Weights of a small GPT-style language model, trained from scratch on English Wikipedia.
Training: 636M tokens, 9710 steps.
MLP neurons of a small language model. Each row is named by its layer, matrix (up: input weights) and neuron, and shows model dimensions 288-479. Each number is 500 + 50 x the weight over its row's rms, rounded and kept within 0 to 999. Numbers have three digits each.
After each neuron's rows, "fires after" lists the tokens most often just before its 100 highest values on Wikipedia text that the model never trained on.

L5.up906:596457489513463461523414481543505507502507482458511382484506544527551526467511442571477448458471422430467463511435410531513556518498508538463504540484496474469519570501448502465487530433501427472627450556493536537536508485427466521548550520586498472476558509538540567507553520502507451510514494533557411536547436481584437485480483550495499523499438529516558487455471493437476530496487432512463419411509545557469498556499518432446456585503437605415470586431518582521446569466464498489507384579463520475516450544463519543430557580481535446569502494657507464628452514382540384501
fires after: "1", " (", "9", " ", "8"

L6.up506:456506599493449459486544497488472456540564530474445446463433407551610526460512490464520469631523517568497444514502441515475574506489494520472457326541598478506492457563522458486440531498492464552534510558573536547653451431458574478498415575539588488488544458432494440533486575511521486529502448434471494454666480418445474569607529477530480593484462575443509498585529565569536568440487451547562446484500467543581490513490502522538573470500558524516536493461552483529453521406540470432436504604529489564540532510491452402621467526469469392523413569608533511526560571523505449484
fires after: " ", "1", " ("

L6.up150:474436451440389484500482455456442462434472502500486521564484500438497543531496494542436550430503452478520525519595457429446433563565574538604535562467546442502426489562478462472424532406512473559505473513539535550515435565482489472467527487623500520533440520431444561448557430487568549460527391467505481450496473533553506473438478523502476449641625540512496429556453450488561439528387438548481497516502506514584574538603517404510449496518377472495594466447615484485462471516506450479488530503438475617489545470521587464537526541447498473437584492431493487588526394372503426559
fires after: " |", " +", " ", "8"

L6.up2077:534502486482522509455528436488450483476486461489433475444481430465552532524558493565475518438462546447601422420456431506555531570415521511608494542580524472529410465530422474446525448404558486551469497472432458525383542466472540567519439509504463537504494461489466559487419488468522597443560432466415578509468415487469539567505526472448415405483544446546449531503491459556559609508414467596537514524401496498498509565550448467548491496360461551474523503471487561517533559548455592546427464443530429607465444454467451584496495523521486451511510470567532497591505497495547447594
fires after: " |", " ", "0", ","

L6.up1389:565457522551526504464429431486501567441558405511512430475438554526473415572476456494494379496480391533580550513469456600534393492465529514501650415562563479456384388456529473380552479529489507499466568499455484495416510485448556493516537447419560477446568548488555495521431586541537579556511464493431549457533568468463507517589625486493489450539586534510524545390490480500421559445474489510490509484537461500556561431435440599492594556440487487508511482542474458496453452633497561518516412516549524522559617427542541582453475490493524485559492548475481476524574521494522527489
fires after: " |", "L", "\n", "2", "1", "-"

L6.up1809:560481557508438436471440543600461559435537523532618440490566472495553556531498445446521441486514535478481489415513440433479564550548505430416417504578446556472605525549527586506512516530491470511547435414509483641553523449460588490422503453524545487548518445483475474535567523395419503518419476485569425621506386526429528491513463483535489558532475453512502563516556514566510450393478459502469498485494507548489531471490496422477483421423464486529509467566513560486484567466545497502434468440438455553486495513546496420550533433558406386564452470541497503572429448591545379594
fires after: " ", " as"

L5.up936:581530522500542457525482527513530482520609534521459454509494567533472457578487538463418457486587499504500528440494450476440497532492523472540416579484506585508581374466455446477546551509525540391508524432479525501543555452403526444455441511513574542497498556572526474449386496500507510465440488497509419467503445526509615426547497539552492479460470523437405531449583467458506472461512481462493578513536432416549520541562531524562492520478479525508409485469583507447470523536452588521440593455503532494521395468477475511518568520500490554545510491599418568573537500516555597434
fires after: "7", "5", "6", "3", "4", "2"

L5.up1712:509367541478477543512527460629474536516440465520424519457488387496518529526575475481590433542490500516542451453462533469514546521543603498489499540546429487462528475598444598482494431453513492444603557450460515570476542534576540558462528456605485592421404512496439542466564466429446548468542541512570511527468425506437593535508559491499631475574588532490455492422464457531499463523443521496527523379508513521439642514567488537615437513544392473467487500525469485562476501468500531513507535434600424521534613384462495516535489460530486481473449469483437463546523425540578458486
fires after: " ", " |", " R"

L5.up620:498493507544598452621448471506560559534497476491456572514653382506530435538641431514644560606523534531551476469507319496504475486518430483464496430542539534609508406500484508456461491460485396527457473439467536439503568479531553519452434451486423471494522481484509565488441456540506486583547466427470608557506539511458486478487527452561586535521490621429532494417548467507512456444526478536531562459488523518463405506439497528480589539492428477602533538520486495602464488450581433506536466521523538511526534400513554506496514423533415427485473527434536426517502449517490568483
fires after: " ", " to", " and", "1", "2"

L5.up526:478570499465530435504497473460387489481492492441435528502553506482528518531515476388475484369546606480490475499399491448504486549496353441487501514532390476465392481436513460501480473481542490565563537490470499484469533593444464444541484465509603538506605516534429446472531516445449473526517490489519605467452482470569464463503493497529582541550410450385475594545484416473456516531498546466534605466463528467472468503487533632434520456551500505469485475452506558589475498511515496437463405498431492488507557532498558524534464530539559538559538541519427417507508501545543499549
fires after: "0", "2", "7", "3", "5", "4"

L6.up156:511452436479488566443557538635544525453496507579498529467550578536479564408478561587515444495537531598507423493501506502517519386569484486425487585513380474475516449507692477531542423513501529589536390566518520430567478522620505444571462515472415503438485461548466459623462552513581511496527505453484432509430417568495524462471455510524555560404384491519520541478470528453529479520531487528395475499470552582520460513497555539514536552466513500550490490599615437476445475452485511490464464442472451572521446457512550525499475547421490557565513479504528508494466550471432563531
fires after: "0", ",", "6", "3", "5", "8"

L6.up617:483563394598536530545461519488522499529463470455507533489490581509473465522407512486476511642536522485484456590483460478558522489546421520521466533487471500549562526485570518547461448598533581512490497439616585465577361432507436559550500534580480558564538465483503476595539554469435543522511586487414578505529501512584545473455415535442516547528438562514483507554514505497576423432486515518477478522517532428423540451498551563507452502478465507492554452529549522450506509489543538488465497643511577546469502548477550497422487415512519507434506484517598474506477536502549551453
fires after: " |", "0", "2", " –", "1", "4"

L5.up648:385544549497480483454461487492456533430506561496453455516517489452446517573552503424521490565607455548533453454495463470499555446539483461508559449564470458476475431574418521463473541562420536578526413542518407493653522434542479465466461514447514493527522497433500534573493505485454486484505421599491442458538476447527592592461431493367504347478553439435444490477550527527506498490579377433582530487491464534532366602458572476570443558478512491508455468542521561499528563452468443418513493522486539527579514534512536503529441548496541523552516546499412488491475422518442510453
fires after: " "

L5.up616:550430552510472463481522571596445534383462483563547469503511479472491413527468567458488605466571516562454555498462584472473464457511461437547500386514446547451575389469488577471628455532548428523502524478506472443491555530404475451498531453485460513509472408537503462486513514533520525457449588490461535499556455482588499616488443383479443553392509528551473516439592556583520472428421446476468569605462421507633567482556507467502488475490548455486485483439496511559540562484541478474448466564529588542437504489563470627498530403508453481580502545465547484471511447455533415542
fires after: " ", " was", "."

L5.up1194:471493501502396496458488516534565401579563540519518464543466646467510509493573553521403486486573569477504559512543464493597416490492501454542465408425426456473459529491552549544476578490432469528609426432513515552511470505605472496539479435541536481516484417468556513483455427520501532611487450468500536626515495531554536506597470463489564543488451427523503485402552430522551570508574540555417537438443520446563474471510551476539537411467545411461533503487507485439565513538381450553506531470516544397480562454437492450438619433531493542491518573467500477527532464484527533528
fires after: ".", "0", " |\n", ".\n\n", "1"

L6.up937:560553554413499529520505531562574502598394475423421365538458488536518525448471580465544528503521484555554564510521470474492470601562440524442481504475445558511445440492443551484498514387539447497473371497523510485530477450449453515541465442499432386500529597589398521524517433425515522524564510511458513461444514562488553483459361424456384545528519480513484496493465585566526497532600439368618442473543408486444567474548498473507558581491456536438561490513467597552508584519440460514553540544454512456563574632508602536496545436506516385421490521477575451485497575490432529486
fires after: " ", "|", " |", "1", "9"

L5.up732:470503453502589525545450490549577480521452500512512625499533459577473497371581536483565556541533489446495482588578557552470521478428556428462528522350457469474612442467472524502582468541548472532502398505619587575518567413463617467462568543549462524518475403587450466547529589488545472530516525548559524439522502520505462453467465537548448436423585383551545505474440512532509500464494533511538468414505437471384530526499508501501508469427476564446520610492564549505427580494520491495375469568572484495412560482499354574424516420530537533516573491500437574479511557597460484500
fires after: " at", " At", " mid"

L6.up499:410565551441429403504465428581464499498453490466448519420500468552530429570500504473464580471538518548571574430381517468476570500487467564520485496493451554471466627498516470444468416462497515387563586549517590487490439597423544529574468494564518468485438466434543480525528484471506568491508516547473419528556491396476435555498554421549526475577510542545434468548520491488541453495526499491444462514461534535556522514495507534539457569502481557554557526430581472531522469405462491473539483455450521419436490541471490375596561485394552469476494410528575506501474487433501550544
fires after: " ", " |"

L6.up1009:625462570582513479491515443549542408556508398517544530432448460531518479475426509490447436439520472527500523468496484488516549533612481504503523504485453505466443515541549575492441480509532470507558585499456512511404497439457495492474494555556439480543554475566532488459516567517442569554461552471602491474443501484489434504424458470513439502530580544550476613554434500549486472493469502532522460490474465609456492475454487569578427506532437549577548480438478538549503490457535475461498568491433433469518483501479506513477533433560493519404398570472560496520534504435467561488
fires after: " ", "|", "\n", "\"\n", ";", " |"

L6.up70:552566490458449479571518511507531525472484479421419458536463545521517490533516546465479522491493527507548513489405564555517518456430481566505521489542547494434485509505433516493487566516492552549499553464431528483538551478545444460412478522535562461506550552455375508446512529498437494518451445471428456525574464565543556450466482454388425495483492572471490570476548471601490471477441454619481512388524501493600447420534502528525531525484491507496385532488606604455517515479506473496433396568428574489536462524513545476503513509508494477454563414535466486450480458550425472565
fires after: " ", "1"

L5.up1776:566473516513612423544567467486561581536537444441483419456438438563460487318495529468426585514549609539537431585455518573515503416492484602484518464529495432404514494480485477551386432560528540528500455447517547598517390515494618518551535503578529477541469505564439469459463490435558475571495486503503497580405485536499495512536420527494543485436464497482438494481533507521482542439576486626508451506508478546490470514526488550531463511459551522481437515560540456539539536511582467522532485428576527533449451572494469548471504490499497551588470464568503480474526519509427439449
fires after: " ", " a", " ("

L6.up267:534552561536509555424513539462541531553479388499550488550466413471535544534466481561453456515549568490499575547484431478488293531499491462454497485454459462509410434528537577467552534352545533572571539465492452511474537475438485548536420510589460493557527405547485476511474471459442495541487592492520428537474512585533534483573442447514460499511594465537465545508501377554523502504497451490570463452561506557423555422518488523520554487456480592518614485424453557563487510507450432558415606480446553495494512546476542529560476444525506581470420511460521506529473446519501547524
fires after: " ", " |", "|", ";", "\"\n", "1"

L5.up1166:509526473583459483525564476590488526511473552520532518545482462410559508530550463509475488572548527369480497515375469514508464481403476494484504443480520436444437530531507513589460478444437485473531522432377476428557491524432500451506574435573515472559430487519510411516544447501529517514541567484512476470524495596551516502505534470526447384572536519422417472465568520472561440461496534467609443379458449529461595458600564533416451445536447523471464456486590441464480555432634507406468531551521525537484572465478426537433480457488502488445444437489475470523532487550492565441
fires after: " ", " .", ".", " |"

L6.up1725:473564526537526523487520555420492448511538496525571512520570578514546403428441504494492439521514487501539397494545490495512472525513478469535464468540444567544497546476519538584539497511568515565431560511535472481449482381471429503463495499519475511487489529483496444502508564460473558552497516465612464428456450512557480466524440531556534427506518540464532661474493477528533429435498454460507475539521515518449588449448476537453602526485529548504500521522441564509527461495492431510536425462452560468506455523558448535455529392416472479474467482505506475446468510435477539512
fires after: ",", "|", "–", " |", " |\n", ";"

L6.up1010:449444529550574501521504458447569496461451516555538519576557469452533480513461461575558523534554538588536552550421557489537547502549525506537599543479445462570436496486516476493472495603492536527586545547580548462628468479512482513519613511494546556543436397534555501499446502573552489564541565516537608448556410512466529439459458402506531557484514608483520555438462456546435443491452571392571484487489427480461584547543504471513431537516524533524444562469533462483452475509380529441473481584491434550492488547482385451502408463490504557533438554494604509471509492501598587512
fires after: " |", " ", ";", "0", "9"

L5.up292:437511430430520440441541494588469428469484506582600417572530491461538476525527454456438494442599488576530504450579439551454407507464470394506517483544494507549442471527453473450494580464555544507541482477563487538504492567552552532529478462537494574476495461482504523520522450484439519445489446486597448596564520456508442621504532472476437522487471439467487517523439469467469553484586542493463519504478501469496368454519522492556413462553532551571546454536437470532526439515480529479471481503513590497445566494490534530613573430457506473581511425495527481495442501571510522501
fires after: "2", " also"

L5.up2120:555372421429547573508506597496434541523612560485481575554518526439591562487513429512462453563531487437494554595567393519425467540551472510494477608488477512477535519531576548509502490527533510505437524507492551452456528484594441523447495524599425406548427551478474437412473529520591416528479559521527485486462520479575483457493511433503432499431546504510464460511438386519529453452480525500502490540517535588422545569464604456570518556453493540524472503482525567483453483570518511500403519524548434524422459397459538489492446504522562439522534477477488479454479541536486547468
fires after: " the", " from", " in", " on"

L5.up562:461607614482408520499560485468527508502456572509539448578459527475510459470481425436506511553565462513514525595431557509466518524488473547422503543489577586520480482522559448526480561590570453498441445506520501510502520553464554488461484541567595530438491479467441522542625408392516495423471388533523391481542544457510502525586542485580507518425490393441465431452411481508555480455536447504523406479517474558445478519474529555518485458536425529482548507492606406504487527529438539428546518569486431493604476449513430546502454563483513535537480533492367512465474443525499445510
fires after: " ", "1", " |", " to", " mid"

L5.up102:360556553573551531515466416556490455436472522491450470405477433541573530521475435479492549539506495353579451445475580444460566476493510504482516514537487476463396521591433480443462518620499543468482505529491513548499588549469494508392535578506598451518561494530375448528525620561535571442506520480533472443453476548465518463504482482434429465543591488480395513484554465463535476514440512497445542481404494457462576391570497507487555597410372555544541420463486443558544495497518569472460472586438483613468406564468463563488495501511545485507514442482500455555478420554508500470
fires after: " |", " ", " households", ",", "%", " and"

L6.up2283:477450449483496466515485452505470482501575543541517422535511494504511488567488491474569459520513412483545434484597562506502515427468683527528448529641510514466495449601445495549539492507462515442518542511578480451545523558493570465514511538495547538543500456532546471447563503473462592525523432509375568535443619516613583454549458465453584550419562502422436444475465509501562553421549431509516474516542463488472545491567539466502521419571431567512452497537549531459529579587561477606569382519466612495483502461468487409448546557429511521432528374527560625549550420544628467548
fires after: " ", "1", "–", " ("

L5.up114:606539467560472483432524418506581451455535463527469564503353487520479456554528467586386457496494427543423526451468451550495443434469569504529484534501493515467511399490455514514599577490580484600517543549509512535588497476534461529647538448557536545514526389516616465490463473462429568487460389501474435567581462517463533477504496504531505559504407504377529467533492530420552606504366482479482514495511501493503535503525480461479646450435421506560511465497525437473453480529573421539510485463493548443527524451528529445565615559488489529503468540508483521585498506512569449565
fires after: "1", "0", " ", "2", "3", "4"

L5.up1758:512498472574575456580621529529448542511477535436584495436513466500545560461454503395539546521540472509512436451501546458517449537420469512510520517582506492395507467514634550469485552510476475520425432370508455475575504482490515453483453456509539445428478531529432514523498506481478522468527482520605505565514480462429545538571493514491454473514399534483491499423518541560559553462477501400471568470518539545516517590611545535519597513428519519490452501504515515400464555581583500405475514566442509461584480559490511465489473434514479521448528525465542483523467526533447644524
fires after: " ", " the", "1"

L5.up1807:494502549548515549544444418514523509602416469441527497384609523416524581517470515539476444491585546503512570538449549576499513537575463478387510561531484598486508464548550512446512509514459484602464523509477412477534472509489525491486465566504643444568595610440516526528465484458528559547520480549543518443518594450551524468531468451491456453531456526531460433558451544481502557508437443570499545497499474548532522453551545552496427413497496566504499578431577541487460497462499460454561527481533561506534455470475555454492480448511539431564535533569504474582512478449526580515
fires after: " ", "1", "5", "0", "9"

L6.up95:459519494440563465515493481481508497522534550562595562516572498516518579520535502561545564538484556474496554451375506492450522513551461472447480458567543495467535607427464512422443438513440478457442566556577467570526566579512641516369495444458399560518445468479578532493464487441512512543491418510519509515539632450508549560475517507547421527495517600377499508491510477471469509486556506478487543544472429559494523512488526442509513539505515519553488436448578535493582452508491546537475423505540497584475498404449499501423592419438486541494505583430516526550509467553425524583
fires after: " ", " |", " from", " in", " (", "1"

L6.up1881:490466557555573472571427520520506444488416541481459538596502508439552531391616471457421511490529490511530529553450493554522508514493470532556488499513416484559473353458362498552513535593538493431487510491516538416418442394495543470416582456491447594512532550510455510434523428501590486557523417560565532526534497574495519473455478372494539481508501495429535544471449474482480454587492492494537491474436473540503566564482523521565459553478405488526495471511476476514495512426507404368496552567444504542510560531502574433464585413530438575576447527421582433459499528507553601467
fires after: " ", "9", "0", "1", "–"

L5.up1370:528565558505585471530512510516391538412419530482517553407551424489502537463466521546510505372447497576545556510496524505550462516467508471524470410426479502539591492464464459449419542540511508506515539383525640499471625469468517492485402528508476495456495492428507535558527487453343481519469443608535505472497478495447500501609488642568467568398561526522467540611470419488481508544538481541514410553481444508445520526526562563543616519531425514581551520511531463560494491429433482427490504496456489487502468528529535570480437478582473578511439455466490370426490539468381479521
fires after: " ", "0", "am", "ag", " Ag", " Mall"

L6.up337:482577495440582564469492473439505470490440390520531494385478457534433458497472461520477431371552526436499569488462520510503520512522446472446584464532508571533471505447572553516527542578504464582552493561508420504511475480492446529548554519528427547471517552530507512482526540383456478510544475551466587588498504508524500370457565476502512484518479495549469508565443525504508525491499536533538467426494520482503502521609534564532533523480495525454518649574400595519539443592390515505530564424441558494540395532486523580516483568553464490515466476410533491470507546418512571458
fires after: "1", "2", "+", " ", "5"

L6.up1201:458466403432475466401526605349392512509553485469507526419476537489469483464489597481527526553511554460383426457420462529467514557597498373524528512492494496586492468450553490454527553456522478472559496501466557586447555509490491492575507456535503579483464530541552446519554498480558500665455501515558546515532475513433580496510486531519474494455464473448504489509504472530516508468441460551591532551509482463520621388472483568446609452425511556481478521478421509500580470441449479470408444499526508444365431484565549484565426519568537516478560508454462494422591418533499561519
fires after: "2", "1", "3", " on", "5"

L5.up671:524559499591445488463630526508561506645407499496508517431519479540522529520550482614559475442454484504490465523478483442506487503504421482539477517566471515466546484494580512511405554495510518521473538452482521449504523397529519508438467445577583553489444486507520558525510444495493469440492446577456497552527404522503522594479470546532463432434529536585490500602556408462568619575545511483449507472497482471569616532422547489525431407467502431467462567547442543510523515543615475557524482553512596540533473501486413490460555521508466535535465468527581452597495544593581469422
fires after: " in", " on", " In"

L6.up1472:454566486544562502451516516486599532510560484505568585433562517570516543595433572585515477558466447551522494516456381466442482485496431498390493461570559469426454452534543534484473585566445516509538488517607444502575441463443420557474436511516611535570553457550465569471458447551516461523410512516500581498436556458407460594457544549556562559459588505495412486535452528473675472459434514502547463490463544418501379486488551562490514506445549533578531445411483472481445507537506508500424552501492482493535535556518555569481487549497489493475410569558456523544574508413469501541
fires after: "2"

L5.up916:482449483499570506455492484528535452530523454548461488447566483511515471371471545487460517455486424417611524466586489530505526408580391526387462451535531566440546449454577657528536475530522450478552420510497530467451599443574447583555492579497551489608390437476498587439432643427486486524456507476446414544485453560565505539515540539563555420434437500487407479582447463512537516450609462576512481548469450451581542441518515567570411541559491481469510544609566498433489453477457492560558476515477521590531495498548462495563556484443577492551445434477454432523512453444527524529
fires after: "0", "3", "1", "5", "2", "8"

L6.up741:459464510490651558649578509501486524503427502571444605466494509515544496532561456567383520354464569537457456528560466439512404430469470485514482506500506440524536533512522522439419482409500417537499452424579526502506452480554538438510489450565383563463433567547409495428473564434517539453512534528560561528452476521528498519518422435450479369540563502523489504583453517501460546492468512539524471553459428390491455468511486402593491401554465541480528524604483447477496581417490446489557425474462522483537463357519581495458576503506507513438482536531484511487506484459405474541
fires after: " |", " ", "0", "1", " (", ","

L6.up1602:474491453613532523452552639475522525537503462543623541622563507537456414483612543434421535521543456446450410468431468513451531454451529478429477534450469461590580433498532416504442543555529427443539463503557452463576512535482508461451417416546539486478558472438460513511453520499571474582492452457533593471482467567510472476494630491623457473518525486392517521443558485456482421549518472444532468514496505435526520545445487560480513482496456506470453476535527483470533528521561476509481495504537571504452472500539479486529386535493531482508441559542531470429543441577485489520
fires after: "1", "2", " ", "3", ".\n\n"

L6.up864:535460447542583458485501569494537480520480565483503522481525456504578556473460470452550488530539475499494470526501504517372564443540520415561542454453562570445393509506454540455525542493472473483518480467518491491512425508421595517526439593485543479487460540391483525462592530581559532513509528534500538426567480431470454526509489546471469558528536547486545495450583553486477564387508557538446485487398461484502452396518562516521454527497505495501355527495557486545559550445512539543472444557600524407564499545579564519494492535468469384479498575547436431487499596465507540478
fires after: " ", "1", "9", " a", "5"

L6.up2040:504439483480370508444480492455550492520646590539391479564449490395508562506605448570429441602468499530469523554424550490484553532428508581557485526528531499568458500517513551474552579483584439531533522512528560563573491523461519473502495440512429644524429398549519538518510492523589500522406473568481465487428524488455600472466386502538424542546547471447450519445469441459578488479509419448464411521467572375566532458417546480594409490484439520461540452527417476521463566593536551608508408488395574441518478419529563475478551480551545542526453525540517455476568510494456525481
fires after: "0", "1", "4", "2", "6", "9"

L6.up1679:429416464451494531548506514433488527535511532519455564456442588472459538628494484495644505444501552541533535548437498582542498602501486576512515484543500429463543386551491353502507424489597467574473444468546510482498436560487497428367474526515405496470367479422530394432546498487601565490445529495444550507472521492522543509467539551449508613487508517471522461580486480506486531518610464469563492588494540522431465568537506494490497569413538633547475507467565482444506455387493488522517466544436520470464604469536499527365552558478464457514535468472569402534492519476503548562
fires after: " the", " ft", ";", " |", " in"

L5.up714:503505405495497542477571503518549542582470481427463511508470496400514534474523532493511506554500485541504566578462558541548461605461467548516551429533451550654393479543473413487527524516556450538506528460519446448528472517550517534505433565470590490451523536477507491517451472556589518491508511546593495503547447472490461505422510553440499521446447496534545525513506482473502482513567511449415535466378463477460512451449514456562485546422563497483486522492519486535436422485513492395555443499560528477508427491460530457428557490430557521468391519505576508513501495578420469454
fires after: " the", " in", " (", "The", " his"

L5.up1253:544577485388567515337533506571477531529465523475470483524469557476506442471454521545509469481551462474504578448473438499483537607461613536511452544566571536422467509581483549487389417498471524563422599454469453467474564517474504424553453543567490581538540569449519517531573577456461495522568463509526521524452436489529458448485556482463491437547466558399483532459602510536517528488448527539534518548506538586514505517438482534562475416528467485466458492577481563449484529489425544484433460476509505544441451452466524528542496524534554594534499526510533526601548471475462504478
fires after: " |", " ", " +", "1"

L6.up435:450505484455528416436484458580435436518547498429448492490522508483490489526490535496517496484384583464518438610537443507526490555404453534485496525516517478607448511572460519501522469430464514514486422479413556458541534491508470468455474330473438503530479536424517441533470480404478501459491492513547569494452507529526554585496548460442513368467541501555461510519504472438426431550565468504587402485423566424464501471418471548482561471444517558489579459455461572440478416547506522512446489492501497559431544514535545470432593419490415496484550545553501457591460542559563527576
fires after: " |", "|", " ", "9", "0", "1"

L6.up1596:438477504444516476525505444523477618536558463555444495490523474578592459428498513539495528556599441552581485507522513508583495449443513540449492455512464507399568499532604462510399452505541478513538475513582499504344418550532467417576479605561447464570521499553505500566468528544540513498478509479488564551327445583465489492567483494495501531564500428522496515542449463582479476541493459492422562483473521504538512485600571430378475501552566537525558518485495671532524524602419470570570529566465574443541547519516475531509490523478491670492525522476491471467549559581511557569
fires after: " ", "1", ".", "0", " a", " $"

L5.up1782:541488408513476492448521540442447469515539426512541524548435384458559449509495513460437430495511573550453534426507527490454526500532473498476490511534465468491466453554572466529482433429545484506489460464411562470485427506477519519477492529509482544441508561434453476483437471558509464501409577561521574494501475625476562487582529444497431576527407441501543522474536430461533391468538563633506512451631523472469503494487394532393508470486390391548453436502520498455501405453478476582534448497511456483492487533572421485540534515493506507484543547584491539517477459538435506449
fires after: " ", "1", " in", " the", " from"

L5.up1055:452354551451470463575467503475502486525449498517503440533563612470477444443550465449491481488516482518447560517437518526435553409567502494391492508511433544515534507512484498464440477476509558489528556465564558535383521488458540529575509556506508473421444490398437486497558500545470434486565443499524457524467562402458535429497579467537526504502548494489549493485508510484532508542458423587505429553530475455586561429528569503511522398496497566456570535407511511524534449517401496492482517411549561455522507471503445480518549492474478456523501534478467474438493359472525544499
fires after: " ", " ("

L6.up882:526566564542540484541634466559441501582459435552550507475511485565498507504480565537603564441435544544514585551530518636631544463520380631530449596449540452534551472505523535393463392465488470502439556491492487469450518541517531563456531596530484480514502523580570459496463540467477546573403523508519584576522522552448509530584509485385533547420484534469519534502461506486597432480502531574503608517516514557500584527577488536517472557473477450505544398476465501516543491480585528539466452473479517485545530470424406575505584489449479548655429523474536434598572525530475499499
fires after: " ", " ("

L6.up1149:477526526532521452488609463629434493606421564434538570436521493507574560447459507569503523540613452492538533484468543479521495483512466518558498505395546517494556429574498497457486604543535449531437532515448561488586473517464545458532447488458508554433500502517527526539451447517512451468416418537566416516493548459502469348578580422523375387438521520568460409551503463485484479564514560519453476548416473471451502614454470496470543483504512463479451489482669541504505554433380516522487550506538430464455511588414516434437486528558514473500500508504525459508554407593500476530
fires after: " "

L6.up1785:375498511400569437505581485472454447513478455574593429365492590555514555615561513407511534476588531463500567461485427483418535494455448478467479505450526527553493594596444482490437506514506553475616529539472502535458434489445568488521421526380533473531443556402481529529494459586583509461476584580509490455526559517527549466467510519533509505579522555458498457560516483469535560457521552525481361523479421521441442467519496532495486458519572503468483450469528567520504471522565450510523558545490544478540495465477523544448482410470516523540471495581517489416513486552484535485
fires after: " ", "1", "–"

L5.up1439:470487463500477550505511600451488483449451520541451455470422491518532473390455494528346481510549597609458489441544548511443531494482462471550524555460502421420500527494456541456562468541480414477502426439523538457535473587479446462476491465455434562537571509601474438468441511553531467552471460545477525545453481464493562528520442482572521571536431420374470552607513482440567557474518507563532484505396539589486481564572505442494500536487412423467535539523452565483482504537484438488472486441500490511472514550604561464498560515462544487577509501459425572477499461517531588481
fires after: " in", " of", " to", " from"

L6.up1657:484540515327500410510523594528502379538447512545446528494535466525588506469520577398484486492550561397459508440473407538427537520480530487455497503536485526573527503576415480610522576562473477334487507577544513556560521530480567509494506416535475473492556570540503421488607468560588550450478506517518563465432496406457493453540429428531559487482443463534502420472532544568479477382558558492433458553420508506602568379558493474587586517470457611437440469484476527493482576472512452485553553483459542506497538499442540477465576534438522456615499511553552525511575529526535469517
fires after: " ", "On", "3", "4"

L5.up1410:513541543545541419519522548566474495446549418490480525518395441570504555597561521517525538551435514513526553420444497415509525509447429561530494541502534388451469571606530491467548543481520509395523548409491555588449469536418523464535453565440496448566517527544415468534570582521478550533595526441577480489498517494364493455494530505472451508406529468433617443490590454501519461496527489426561488438526517488528479477549543514550590602444548442565515526510653425450424503502468459541512467498512435460433503610519455441479541559529541451536601448526459532520640504510528531513
fires after: " ", " and", " |", ",", ":"

L5.up1585:537571532473559443468556417453514374526489510630538497562532433499451411534514492446484538477517548586485508529529349574464470508520412520432485560513540492531483521503469480479551478471473481548510528477477514523511474499424582507462555391426547584541542456585424464415529543497498482474512503480553523445502457501377443534482491513483472512467545467465506528474492479480627569497567494429431617526568508467501498614468494504558585486460477525512538440520459455612516528541520510531495489434543546468528583498501507493451473428512448366536571538548440430537574533448493504580
fires after: "2"